{"hidden_size": 256, "head_dim": 64, "vocab_size": 583, "norm": "rmsnorm", "norm_place": "pre", "norm_eps": 1e-06, "beta2": 0.99, "lr_head": 0.0255, "warmup_steps": 215, "schedule": "wsd", "batch_tokens": 32768, "max_seq_len": 512, "train_tokens": 352400000, "max_steps": 10755}
MLP neurons of a small language model. Each row is named by its layer, matrix (down: output weights) and neuron, and shows model dimensions 176-239. Each number is 50 + 10 x the weight over its row's rms, rounded and kept within 0 to 99. A neuron's up and down rows have the sign that makes its largest values positive.
A block is one neuron, or neurons of one layer that tend to fire together. After each block is what it responds to, as a language model described it from the Wikipedia text at the highest values.

L9.down50:45 65 37 41 41 64 44 63 49 52 56 51 46 31 43 60 65 41 63 44 49 60 42 60 32 60 66 43 31 62 44 53 46 63 53 39 49 63 43 63 78 46 35 35 41 53 39 40 52 54 64 52 40 40 49 44 74 49 49 50 46 65 53 63
L9.down58:54 67 40 48 44 55 42 41 55 25 39 44 45 49 49 45 50 64 55 50 38 47 48 47 45 58 47 37 42 36 39 49 55 59 60 61 33 43 71 35 82 38 62 48 59 49 52 60 64 43 56 44 46 22 60 51 55 55 58 41 53 34 59 42
L9.down106:42 60 53 60 57 41 42 57 73 49 58 41 56 64 49 54 45 66 39 45 53 55 49 58 52 52 63 45 48 75 44 49 52 53 51 49 36 72 63 39 60 41 49 53 51 52 46 57 60 45 56 39 66 36 46 60 42 53 60 57 54 69 48 40
L9.down172:45 44 57 43 56 73 44 43 35 55 56 55 60 48 40 44 60 34 41 52 41 71 45 54 36 59 40 58 57 49 58 50 51 49 44 44 47 56 41 38 65 57 63 62 41 45 46 52 55 69 42 45 56 47 42 56 50 57 52 44 50 50 42 49
L9.down231:65 65 55 56 40 38 48 42 48 35 59 40 67 64 37 52 36 50 60 61 56 38 39 49 50 42 46 35 64 61 50 56 63 36 43 42 58 58 50 56 83 53 58 51 64 60 59 47 37 56 59 38 53 44 43 52 30 45 61 46 48 56 44 41
L9.down241:56 52 43 45 66 66 57 47 35 55 46 67 44 54 68 54 56 52 69 43 53 34 37 38 52 52 48 30 48 47 61 59 44 41 44 76 57 43 55 60 57 44 59 49 52 64 69 50 20 38 62 51 44 35 43 62 55 62 53 72 41 48 64 69
L9.down271:45 58 64 47 53 57 40 59 52 43 54 32 31 56 54 36 38 66 44 49 52 46 46 62 51 67 54 39 37 66 38 56 51 48 59 27 37 48 40 57 72 48 55 64 58 60 39 35 63 48 52 65 57 48 30 50 53 42 46 39 56 55 43 48
L9.down280:42 44 60 38 50 54 28 38 53 65 55 47 39 39 29 52 51 43 49 67 61 49 63 63 55 52 30 61 51 48 63 81 53 62 46 70 38 66 50 57 64 51 51 42 46 26 39 68 53 57 47 50 29 53 63 47 49 50 42 69 55 42 63 57
L9.down386:44 66 59 58 50 50 57 56 65 46 46 50 43 61 45 56 66 41 42 53 59 37 47 65 60 43 45 32 45 55 51 46 46 45 51 60 61 45 62 51 52 54 76 52 63 52 37 43 47 55 56 50 41 58 61 39 50 67 49 59 44 55 38 37
L9.down443:38 45 41 37 67 58 48 42 47 46 49 53 45 39 55 49 45 53 56 32 49 54 41 60 73 40 35 59 67 42 39 41 58 34 26 58 60 44 55 44 35 58 50 20 31 55 60 47 55 53 51 41 58 61 65 56 51 42 48 51 56 33 64 50
L9.down445:55 36 43 38 48 58 36 62 46 41 37 50 51 40 43 58 53 62 56 39 43 55 40 52 55 40 55 60 52 54 49 41 33 64 47 40 72 65 54 47 69 57 48 61 50 52 51 52 62 52 55 67 44 55 52 45 50 33 48 48 34 27 35 55
L9.down461:45 48 66 58 46 44 63 42 49 31 54 56 53 59 30 63 40 46 54 49 52 46 62 42 49 54 60 49 50 50 46 63 57 60 75 42 42 50 41 53 51 53 71 50 53 65 48 31 54 54 41 58 60 53 57 69 42 45 46 40 46 56 42 53
L9.down508:50 55 62 52 55 56 43 49 56 55 28 49 45 45 39 52 61 49 53 49 64 53 39 39 55 60 51 50 55 44 43 41 62 44 55 55 52 60 58 49 38 55 51 21 54 66 58 48 51 53 40 54 56 33 68 58 45 38 66 40 46 50 52 59
L9.down559:46 44 53 58 31 56 51 56 51 52 50 54 64 48 58 49 56 49 47 66 60 45 76 45 56 50 35 68 44 41 47 51 38 45 67 43 74 79 56 43 47 47 49 39 38 49 25 36 53 50 53 45 47 59 57 47 47 37 45 49 46 45 29 36
L9.down602:49 44 50 53 59 44 38 53 69 42 54 49 60 30 48 58 39 32 60 50 22 46 51 51 54 55 36 49 22 50 71 44 35 55 32 50 56 69 62 28 55 52 50 52 54 23 52 50 41 45 52 45 56 57 64 53 60 50 51 54 56 69 39 41
L9.down693:34 44 39 40 49 45 53 47 37 54 54 52 64 45 52 43 70 45 55 65 47 58 41 51 56 43 50 49 39 36 55 40 43 47 46 58 41 56 37 49 45 66 44 37 50 66 52 65 55 59 55 61 46 30 43 63 43 44 45 52 49 47 51 52
Responds to: Blank party-colour cell. Mainly the empty first cell in the rows of election-result tables, right after |---|; more weakly, mid-word fragments (sup-p-orters, pl-at-form) and numbers in table cells.

L11.down581:52 55 64 49 71 49 41 54 54 59 63 44 65 46 55 51 48 69 36 48 29 58 60 49 22 45 58 34 50 55 54 47 47 49 56 32 37 57 49 50 56 39 51 46 69 62 31 73 64 49 46 48 48 51 43 56 61 37 40 49 42 54 58 50
Responds to: Split function-word completion. Second pieces of common function words broken after their first letters, such as wh-ich, wh-o, af-ter, o-ther and h-ow(ever), in biographical text.

L9.down16:65 67 48 42 58 47 36 39 38 47 40 67 33 41 66 50 50 61 63 41 57 54 34 32 48 57 39 75 49 44 47 52 44 47 40 67 51 52 53 56 50 49 51 47 35 68 62 63 29 42 57 42 66 59 39 46 57 59 41 52 45 56 64 47
L9.down68:54 51 44 49 48 43 58 62 51 51 41 39 41 39 63 45 54 58 51 45 61 46 52 50 61 68 38 71 52 52 68 44 39 53 49 70 43 51 56 41 66 57 41 53 72 55 40 46 40 51 46 62 84 52 40 56 52 51 67 47 56 53 40 59
L9.down124:45 61 35 70 37 57 62 55 61 44 62 67 44 43 40 56 51 32 42 57 51 43 38 46 41 54 59 40 53 50 45 41 49 42 51 55 52 39 43 56 64 29 51 48 47 57 49 47 50 42 55 39 56 47 50 50 47 47 56 38 58 44 61 62
L9.down198:48 50 52 49 54 57 46 49 58 61 39 43 44 59 60 48 46 35 53 44 59 45 48 55 52 77 51 49 51 47 48 71 51 42 57 68 42 52 45 56 47 31 48 33 65 69 51 63 57 37 29 71 65 63 58 50 47 64 53 46 67 47 64 25
L9.down213:45 58 30 46 51 57 39 46 52 51 48 77 41 61 40 66 50 47 34 44 48 39 46 50 58 57 48 59 48 43 46 49 43 47 46 30 64 45 62 43 61 40 52 40 65 19 64 59 57 56 37 44 48 60 66 61 47 70 36 63 55 59 39 51
L9.down294:60 50 53 57 52 38 46 43 44 44 46 51 59 67 43 39 41 61 39 56 52 51 44 49 56 49 44 51 43 49 56 48 63 56 44 58 66 58 23 57 61 56 50 60 59 40 57 59 53 48 33 47 61 33 60 43 67 56 42 45 66 52 52 33
L9.down388:61 53 34 37 42 61 53 43 50 57 51 37 51 57 67 65 52 52 55 38 48 49 49 32 50 47 53 55 60 53 33 53 54 28 69 57 51 42 57 60 57 38 59 54 81 51 43 54 50 61 50 61 52 58 54 51 56 44 60 61 40 45 58 40
L9.down400:53 32 44 46 37 52 60 48 64 48 64 52 62 44 45 41 52 58 43 46 47 41 45 66 56 45 51 54 30 50 40 29 42 55 57 46 37 47 42 51 19 32 48 65 57 56 53 46 49 45 45 55 51 46 39 37 52 50 54 55 36 53 58 54
L9.down404:69 44 40 54 52 46 45 68 47 70 52 57 50 53 51 44 33 49 59 43 64 49 32 59 55 21 40 70 51 48 52 52 50 60 59 53 61 51 51 57 29 54 40 35 35 58 32 46 63 50 47 47 38 43 54 55 36 55 54 62 48 36 52 37
L9.down430:35 48 58 56 59 49 62 63 30 37 41 52 27 53 59 43 43 41 53 47 55 42 39 62 43 70 58 31 51 62 33 58 47 42 43 40 54 50 35 43 41 54 49 54 44 42 28 61 55 38 53 50 17 46 52 38 52 39 45 40 42 42 40 50
L9.down448:65 70 65 65 40 64 43 48 59 63 65 63 58 43 52 44 51 63 41 54 61 45 41 62 43 51 48 48 45 48 43 48 49 45 38 64 51 62 59 60 53 48 63 56 38 59 43 56 60 59 57 39 53 70 55 39 45 59 59 45 49 58 58 54
L9.down491:42 41 40 45 65 48 54 54 47 59 44 59 37 46 46 60 67 57 46 57 38 61 53 45 42 43 44 54 33 69 48 41 56 38 55 52 60 47 45 53 49 42 58 50 50 49 55 75 56 43 58 49 38 44 45 41 43 45 61 44 52 52 41 65
L9.down552:51 54 53 37 53 59 36 62 49 77 54 70 52 59 56 56 55 55 31 52 57 44 39 38 61 45 60 64 47 60 45 49 36 47 53 49 35 28 42 48 59 65 71 38 41 44 39 37 55 45 41 53 37 36 51 56 48 39 48 46 58 45 52 43
L9.down585:54 51 53 61 60 46 41 62 56 52 55 47 46 53 49 66 40 54 46 52 43 57 39 45 52 49 64 57 46 57 62 49 47 43 44 60 52 57 40 55 51 61 35 53 76 39 33 58 62 62 42 52 50 66 76 46 60 68 50 49 47 39 50 54
L9.down688:53 67 52 57 41 48 51 60 61 40 54 55 32 43 48 64 69 48 53 35 57 58 46 37 47 33 46 58 34 42 60 40 54 40 59 54 41 51 34 55 41 63 43 56 47 60 57 47 49 51 49 68 42 39 51 59 30 36 35 52 46 54 46 46
L9.down692:46 44 58 47 51 59 51 57 50 54 53 54 40 59 54 51 50 67 19 66 43 40 52 51 52 61 76 64 53 61 43 58 32 57 61 58 59 48 65 51 44 45 48 54 52 40 40 37 62 63 44 54 36 27 46 52 73 47 38 42 50 45 48 63
Responds to: Mid-word fragment pieces. Short middle pieces of words split into fragments, above all ul in result(s), plus fragments in names like Paul, John, Andrey.

L9.down14:53 61 54 54 42 48 52 43 55 40 63 36 53 64 48 38 38 42 47 52 51 57 52 49 51 50 49 62 63 63 47 53 32 77 37 66 43 63 55 37 46 60 60 47 59 43 59 46 49 57 55 45 52 44 58 61 55 61 56 41 81 53 46 55
L9.down77:44 48 56 42 43 54 42 60 67 51 67 55 35 66 53 40 40 54 34 51 45 36 55 50 55 33 37 53 55 46 75 66 50 61 54 62 53 35 49 36 29 42 52 42 45 47 42 57 45 40 36 54 75 59 56 41 46 49 39 45 53 67 65 46
L9.down80:58 54 49 42 56 56 45 59 79 60 38 59 52 71 39 43 28 59 69 55 49 63 58 37 59 53 43 61 60 47 70 60 55 51 39 61 55 39 42 63 71 54 43 59 45 48 55 48 50 64 58 51 53 62 64 50 43 40 58 40 50 49 46 53
L9.down101:57 51 56 54 41 44 39 64 62 51 50 41 43 34 47 58 43 56 40 48 68 56 49 64 54 39 50 54 58 38 46 49 43 40 36 37 65 40 55 64 34 59 57 49 58 38 62 56 48 61 50 60 49 40 35 41 43 42 47 62 56 36 44 50
L9.down113:63 38 32 55 52 46 58 47 45 37 58 55 56 56 62 55 52 41 65 62 48 50 67 44 42 44 52 46 49 36 48 45 49 39 43 42 54 59 37 48 59 57 34 55 39 62 41 56 54 52 63 39 55 47 43 43 57 32 55 48 65 61 64 44
L9.down164:52 51 33 57 56 55 56 52 45 51 46 63 48 47 46 49 33 65 58 49 61 56 66 45 56 43 52 51 51 53 35 54 47 44 46 59 44 54 43 65 49 54 54 69 35 47 48 53 59 51 56 49 50 41 48 48 51 52 54 59 64 60 44 63
L9.down272:48 60 55 56 36 59 42 56 45 37 34 62 72 43 54 48 49 49 55 58 62 45 39 44 46 43 43 71 49 63 66 54 42 56 55 64 55 59 51 33 45 30 44 57 37 50 44 33 55 67 61 44 73 51 56 54 63 68 70 51 86 46 45 45
L9.down348:37 38 37 57 44 54 60 58 35 54 40 51 44 56 41 52 78 35 48 49 52 43 42 42 42 39 54 39 45 49 47 47 55 48 57 25 37 32 45 58 42 58 63 61 65 44 53 58 52 49 45 55 37 55 58 48 54 52 66 35 30 52 56 41
L9.down360:59 53 41 47 49 55 53 44 38 46 58 40 45 47 50 52 44 52 54 61 44 37 53 57 61 49 49 43 49 57 59 56 62 50 64 45 43 39 37 58 50 56 61 50 35 59 45 42 51 29 50 57 50 54 67 52 48 54 36 60 39 27 61 47
L9.down380:54 64 37 53 31 50 34 40 31 41 50 40 59 41 31 63 52 49 29 44 65 52 62 50 48 45 47 78 56 65 43 48 44 50 49 27 61 42 46 46 46 44 60 46 57 58 53 55 44 54 41 39 49 44 57 45 68 59 63 53 47 64 58 63
L9.down428:69 49 44 54 55 42 64 70 54 52 54 56 50 48 50 49 35 58 32 51 56 49 52 27 59 61 52 59 38 50 51 37 44 53 65 41 43 64 61 43 32 26 58 49 56 46 58 57 45 52 29 55 66 55 39 75 36 40 53 59 51 48 55 48
L9.down535:41 49 49 49 43 51 35 58 58 59 59 39 63 71 51 44 57 43 47 51 56 48 65 53 61 35 42 26 54 46 42 63 49 53 53 55 52 62 48 55 54 38 39 57 43 36 51 34 60 40 43 48 43 57 46 68 57 51 68 53 56 53 47 52
L9.down556:55 42 48 47 55 53 33 43 54 44 49 62 43 55 48 48 49 40 52 40 46 57 44 31 44 48 69 45 45 58 50 53 60 53 61 41 28 69 44 63 58 52 39 56 57 38 27 57 51 52 36 48 62 35 46 61 46 53 53 29 45 46 51 57
L9.down571:57 47 69 46 58 46 51 41 47 41 61 42 73 49 58 39 31 48 50 55 54 41 35 45 47 64 51 52 59 47 63 54 59 62 50 64 43 51 35 43 64 59 51 53 32 35 28 39 54 50 58 38 44 43 48 32 44 37 40 60 36 60 51 63
L9.down657:35 42 50 30 74 39 48 43 49 42 54 41 54 66 45 41 69 31 48 59 41 46 56 59 52 73 60 46 47 31 61 44 50 46 53 65 41 45 33 53 39 51 42 44 47 44 47 60 44 55 54 71 52 51 54 73 49 38 68 54 58 66 44 52
L9.down700:47 41 39 43 49 46 57 62 49 57 70 51 51 54 47 50 78 42 40 59 58 46 45 41 46 42 40 42 45 54 32 51 52 53 42 46 37 45 46 57 57 39 50 35 43 46 22 49 63 38 42 36 66 39 47 56 59 43 39 47 63 36 58 45
Responds to: Split-word completion pieces. Second word pieces that complete a word split mid-stem, especially d after ol/il as in gol-d, hol-d, buil-d, also fol-l-owing, pl-ay.

L5.down103:55 50 54 52 36 44 40 45 64 50 58 52 48 47 47 46 45 32 62 59 31 60 38 61 63 39 54 57 51 34 48 37 35 34 47 52 57 54 47 44 58 62 39 73 54 50 45 32 47 51 49 50 19 51 56 29 47 44 43 43 41 41 60 51
L5.down185:51 33 64 44 52 40 59 37 53 41 48 45 47 32 52 49 38 58 56 64 49 27 46 45 45 62 43 65 59 59 50 60 48 53 42 53 47 45 51 50 41 47 47 49 50 59 55 38 45 45 52 47 50 61 49 45 61 31 59 46 52 57 42 48
L5.down258:54 67 67 21 63 50 58 52 59 39 63 45 34 46 49 45 59 50 42 52 46 53 45 50 45 55 34 56 55 44 47 50 32 48 48 37 58 51 54 48 40 63 27 50 46 38 63 55 51 44 48 49 46 51 52 33 64 50 36 49 50 60 52 62
L5.down687:47 53 57 25 63 53 58 49 36 40 56 52 56 26 55 64 59 53 61 48 59 54 50 33 58 70 39 61 38 36 66 45 45 54 41 52 50 47 59 65 52 50 24 48 48 61 42 64 48 49 51 52 53 54 40 49 49 26 60 41 55 56 43 58
Responds to: Numeric table cells. Small numbers inside pipe- or semicolon-separated stats tables, such as player goals or league standings, often late in a row (0, 1, 4), with weak stray hits elsewhere.

L11.down86:58 61 59 55 55 48 42 52 54 66 52 50 47 72 55 57 55 56 47 45 38 47 55 51 49 40 41 34 60 52 66 48 48 48 37 38 41 50 67 54 35 38 58 42 57 53 51 41 58 56 31 65 38 51 44 54 46 51 53 54 53 42 58 44
Responds to: Word-completing suffix pieces. Final word pieces that complete a word split into subtokens, often the ed ending of verbs, e.g. list-ed, lit-er, serv-ed, studi-o.

L11.down120:44 61 47 39 56 33 58 40 42 50 66 51 55 46 42 38 26 46 54 38 47 60 56 36 53 61 48 55 55 57 62 55 44 53 48 46 54 54 24 52 58 39 56 50 44 49 38 45 40 57 44 52 49 52 54 46 48 64 40 51 60 70 49 63
Responds to: Word-final vowel pieces. Single vowel pieces, mostly a word-final "o", that complete fragmented names such as Galile-o, Grêmi-o, Nauvo-o, and sometimes vowels inside split or misspelled common words.

L9.down17:45 46 53 50 43 53 49 54 40 37 37 56 41 45 55 58 59 46 57 40 57 64 47 39 57 48 54 48 37 53 46 63 37 50 45 48 52 44 56 76 41 39 48 49 20 53 44 45 55 58 70 30 45 56 63 47 65 33 47 46 41 52 37 39
L9.down26:56 27 60 57 58 58 46 52 47 76 56 47 46 64 47 59 65 56 47 40 42 62 41 49 55 45 33 40 47 58 39 77 39 39 33 53 54 50 63 41 44 65 61 27 46 58 57 46 45 64 42 40 58 55 44 60 53 58 50 48 38 45 41 53
L9.down167:47 44 53 60 45 51 42 39 47 53 68 66 57 46 23 59 52 32 46 52 42 59 45 50 51 46 50 48 51 60 47 57 35 54 57 71 57 44 69 55 34 58 59 53 74 54 43 45 58 57 39 43 39 47 41 44 54 35 33 46 47 54 43 48
L9.down194:41 53 53 62 49 63 56 53 35 56 59 52 38 70 51 43 69 50 58 62 56 38 44 42 41 38 50 50 46 48 41 51 52 47 54 14 62 28 38 45 53 51 39 44 32 55 68 58 58 50 43 57 47 62 47 40 59 48 42 59 49 44 29 41
L9.down346:42 67 46 49 55 32 48 46 37 58 52 75 51 58 55 53 59 46 26 42 54 41 49 43 27 51 55 59 48 54 58 53 58 58 57 53 56 53 48 49 57 52 44 59 57 64 43 58 49 36 56 55 51 41 41 61 32 59 46 42 41 57 48 42
L9.down364:56 52 57 57 49 70 51 46 26 39 57 54 55 62 48 29 60 47 34 43 69 35 30 58 63 60 66 49 76 59 51 66 57 32 58 49 41 50 51 47 45 43 50 56 50 66 38 40 47 44 48 55 43 39 52 46 41 33 40 61 41 49 45 50
L9.down367:58 77 55 54 42 49 45 45 52 41 40 52 54 50 57 51 59 43 39 46 41 55 40 61 59 64 54 40 55 39 49 69 63 74 42 35 53 59 50 55 45 57 48 60 26 53 55 46 65 58 43 58 49 64 45 56 52 50 40 57 30 50 32 49
L9.down419:47 70 40 54 60 59 41 62 55 45 54 55 46 52 41 58 58 53 50 39 32 57 51 48 54 40 41 40 46 38 47 33 69 34 40 52 56 48 48 65 59 52 31 54 44 59 60 56 46 56 50 48 71 53 37 55 57 42 60 36 75 61 45 67
L9.down503:58 47 52 52 44 44 55 39 53 68 46 42 53 72 43 40 47 40 57 46 48 55 60 55 68 52 38 51 51 57 44 63 27 43 66 37 61 50 75 43 65 46 56 55 55 60 53 37 40 66 62 54 42 70 39 55 66 45 57 47 53 49 43 51
L9.down507:67 45 38 52 39 44 50 23 56 65 37 45 49 69 46 33 57 58 64 37 54 44 44 44 61 48 60 57 61 52 51 48 41 48 56 67 56 47 60 73 55 44 42 58 42 24 41 44 50 48 41 41 61 50 51 45 55 65 50 55 36 47 46 63
L9.down555:34 53 40 59 52 66 53 46 65 36 47 49 43 64 39 27 52 58 35 52 61 47 42 50 59 42 49 22 44 45 34 69 30 59 40 64 46 29 54 56 40 47 62 35 47 43 55 58 68 65 41 51 65 41 56 50 52 39 58 45 38 48 47 58
L9.down577:48 53 64 50 59 70 56 67 56 55 43 47 41 48 45 52 41 63 50 56 37 63 43 53 53 71 37 63 46 73 39 65 40 64 33 42 58 37 57 51 33 58 58 49 36 40 43 43 52 46 59 54 43 65 51 58 48 54 51 48 38 54 44 47
L9.down591:40 56 38 70 64 59 44 67 64 55 43 49 38 50 41 65 50 56 48 54 44 60 41 48 58 40 52 39 42 59 32 58 37 38 49 44 48 52 38 37 29 45 53 39 53 64 57 55 50 38 27 30 64 46 57 63 48 53 50 54 48 43 54 49
L9.down600:43 47 44 41 43 41 66 58 44 51 50 46 49 44 62 54 38 51 46 50 42 54 63 49 53 45 52 36 40 58 49 38 60 71 56 51 42 56 42 36 39 41 42 34 58 34 54 53 51 62 37 66 51 48 63 38 57 38 67 42 68 52 45 42
L9.down665:36 52 56 52 53 57 45 39 53 54 66 61 36 37 58 30 35 40 57 54 42 56 55 44 38 56 50 66 44 48 77 42 44 47 45 72 53 55 68 56 61 50 40 60 56 63 51 48 56 69 57 48 55 54 45 46 44 47 56 53 55 44 58 60
L9.down679:55 35 50 38 54 58 37 55 50 54 60 66 33 66 49 33 46 40 41 53 56 61 29 36 42 65 44 44 60 52 64 73 62 40 36 54 44 50 62 65 60 41 52 59 50 57 60 45 42 46 56 42 61 69 50 47 45 50 63 42 49 51 61 58
Responds to: Completing "where"/"when". Second pieces that complete split function words, mainly where and whereas after whe-, also when, first, became, almost, except, and clause-opening with.

L5.down225:43 55 40 54 37 56 51 60 39 36 40 42 56 50 20 54 47 62 55 64 52 42 51 47 57 45 58 59 51 58 63 49 39 37 40 52 49 53 50 47 44 47 52 38 54 55 56 49 21 69 64 73 45 48 41 46 55 50 54 49 65 47 38 73
L5.down323:46 37 51 54 48 35 40 38 51 58 58 55 22 53 32 35 44 59 36 57 52 35 46 39 54 51 46 53 59 42 53 51 40 33 54 50 49 45 62 42 27 42 50 21 32 46 52 61 37 60 67 34 45 54 69 42 58 57 53 34 46 63 28 55
L5.down349:51 75 67 35 42 37 51 60 66 60 54 51 68 36 45 37 52 51 43 44 61 39 53 60 41 67 74 68 57 51 49 45 57 36 56 55 51 47 39 44 49 51 46 41 60 34 44 41 54 55 46 40 57 43 51 51 51 58 55 46 77 37 41 40
L5.down444:58 69 64 22 45 45 62 54 46 55 62 49 36 42 52 66 48 39 44 50 50 50 57 42 26 49 42 61 54 76 79 41 52 60 47 53 41 55 52 45 29 63 53 55 32 49 42 61 47 50 47 50 51 51 54 39 36 60 46 54 47 43 46 34
Responds to: Mid-word name fragments. Short word-piece tokens deep inside long, split-up words, mostly foreign surnames in lists and tables (Kraus-ov-á, Bü-k-szegi, Glukh-ov), also some English words (organiz-ed, establis-he-d).

L5.down283:42 49 58 58 42 51 49 56 53 41 54 50 85 50 39 62 50 49 42 29 68 56 45 49 49 43 44 61 61 51 38 43 63 52 56 46 44 54 37 50 45 48 52 62 46 43 38 49 48 61 47 59 72 24 51 56 61 45 43 68 36 47 56 58
L5.down298:42 65 50 64 43 45 46 50 50 54 37 55 57 53 58 38 50 37 64 52 54 25 46 34 61 35 58 41 57 52 43 60 55 49 47 58 35 53 41 41 44 40 49 43 43 48 46 42 51 59 53 56 52 45 58 39 51 33 59 38 42 39 45 51
L5.down540:44 69 43 63 38 34 42 66 34 58 67 52 26 57 49 53 49 40 59 53 65 39 46 56 54 57 62 40 59 56 55 59 41 51 51 38 46 48 31 54 27 46 35 43 51 60 43 63 56 71 49 51 55 24 41 47 49 64 44 40 36 57 53 48
L5.down628:49 53 53 45 55 48 40 53 65 51 59 51 60 53 46 43 57 63 43 53 43 38 54 49 69 46 35 45 47 56 48 71 40 75 39 52 53 50 48 40 42 44 64 50 46 43 45 38 51 61 56 57 43 43 44 45 48 66 42 74 45 49 66 46
Responds to: Section-opening text pieces. Tokens within the first few words after a Wikipedia section heading or paragraph break, often year digits, heading word pieces, or following commas, e.g. "In 2009,", "2002 ==", "Wakefield".

L5.down106:42 54 39 42 48 53 26 53 50 59 51 46 28 51 61 46 80 38 47 52 46 52 61 44 50 61 30 57 53 44 70 39 58 54 61 38 56 54 62 49 49 50 38 33 62 60 40 57 57 51 49 47 58 17 50 54 54 61 40 71 56 28 55 52
L5.down214:55 58 69 37 34 33 40 53 42 84 61 49 68 52 58 47 68 52 42 64 52 52 45 47 35 49 42 41 49 44 45 73 42 50 45 63 53 53 68 70 43 52 66 33 67 38 51 40 49 55 58 46 61 49 51 40 49 51 60 62 42 50 46 54
L5.down364:53 35 54 44 59 53 45 55 51 73 42 47 42 59 50 46 68 59 44 39 52 41 57 42 37 50 54 46 39 50 41 55 57 41 38 40 55 49 68 46 42 34 68 45 61 47 52 60 52 52 53 57 49 31 33 38 68 67 39 34 65 52 55 55
L5.down389:57 56 57 45 59 42 69 55 51 40 53 54 39 48 58 51 64 43 26 38 63 49 43 39 40 42 41 61 53 34 54 41 68 52 41 46 43 49 38 77 53 39 53 40 52 60 57 58 53 58 49 54 50 21 54 28 47 60 45 36 35 42 46 62
Responds to: Fragments of oddly split words. Inner pieces of common short words broken after a lone first letter, such as b|ut, y|ell|ow, g|o|od, m|ill|ion, plus some whole by and and.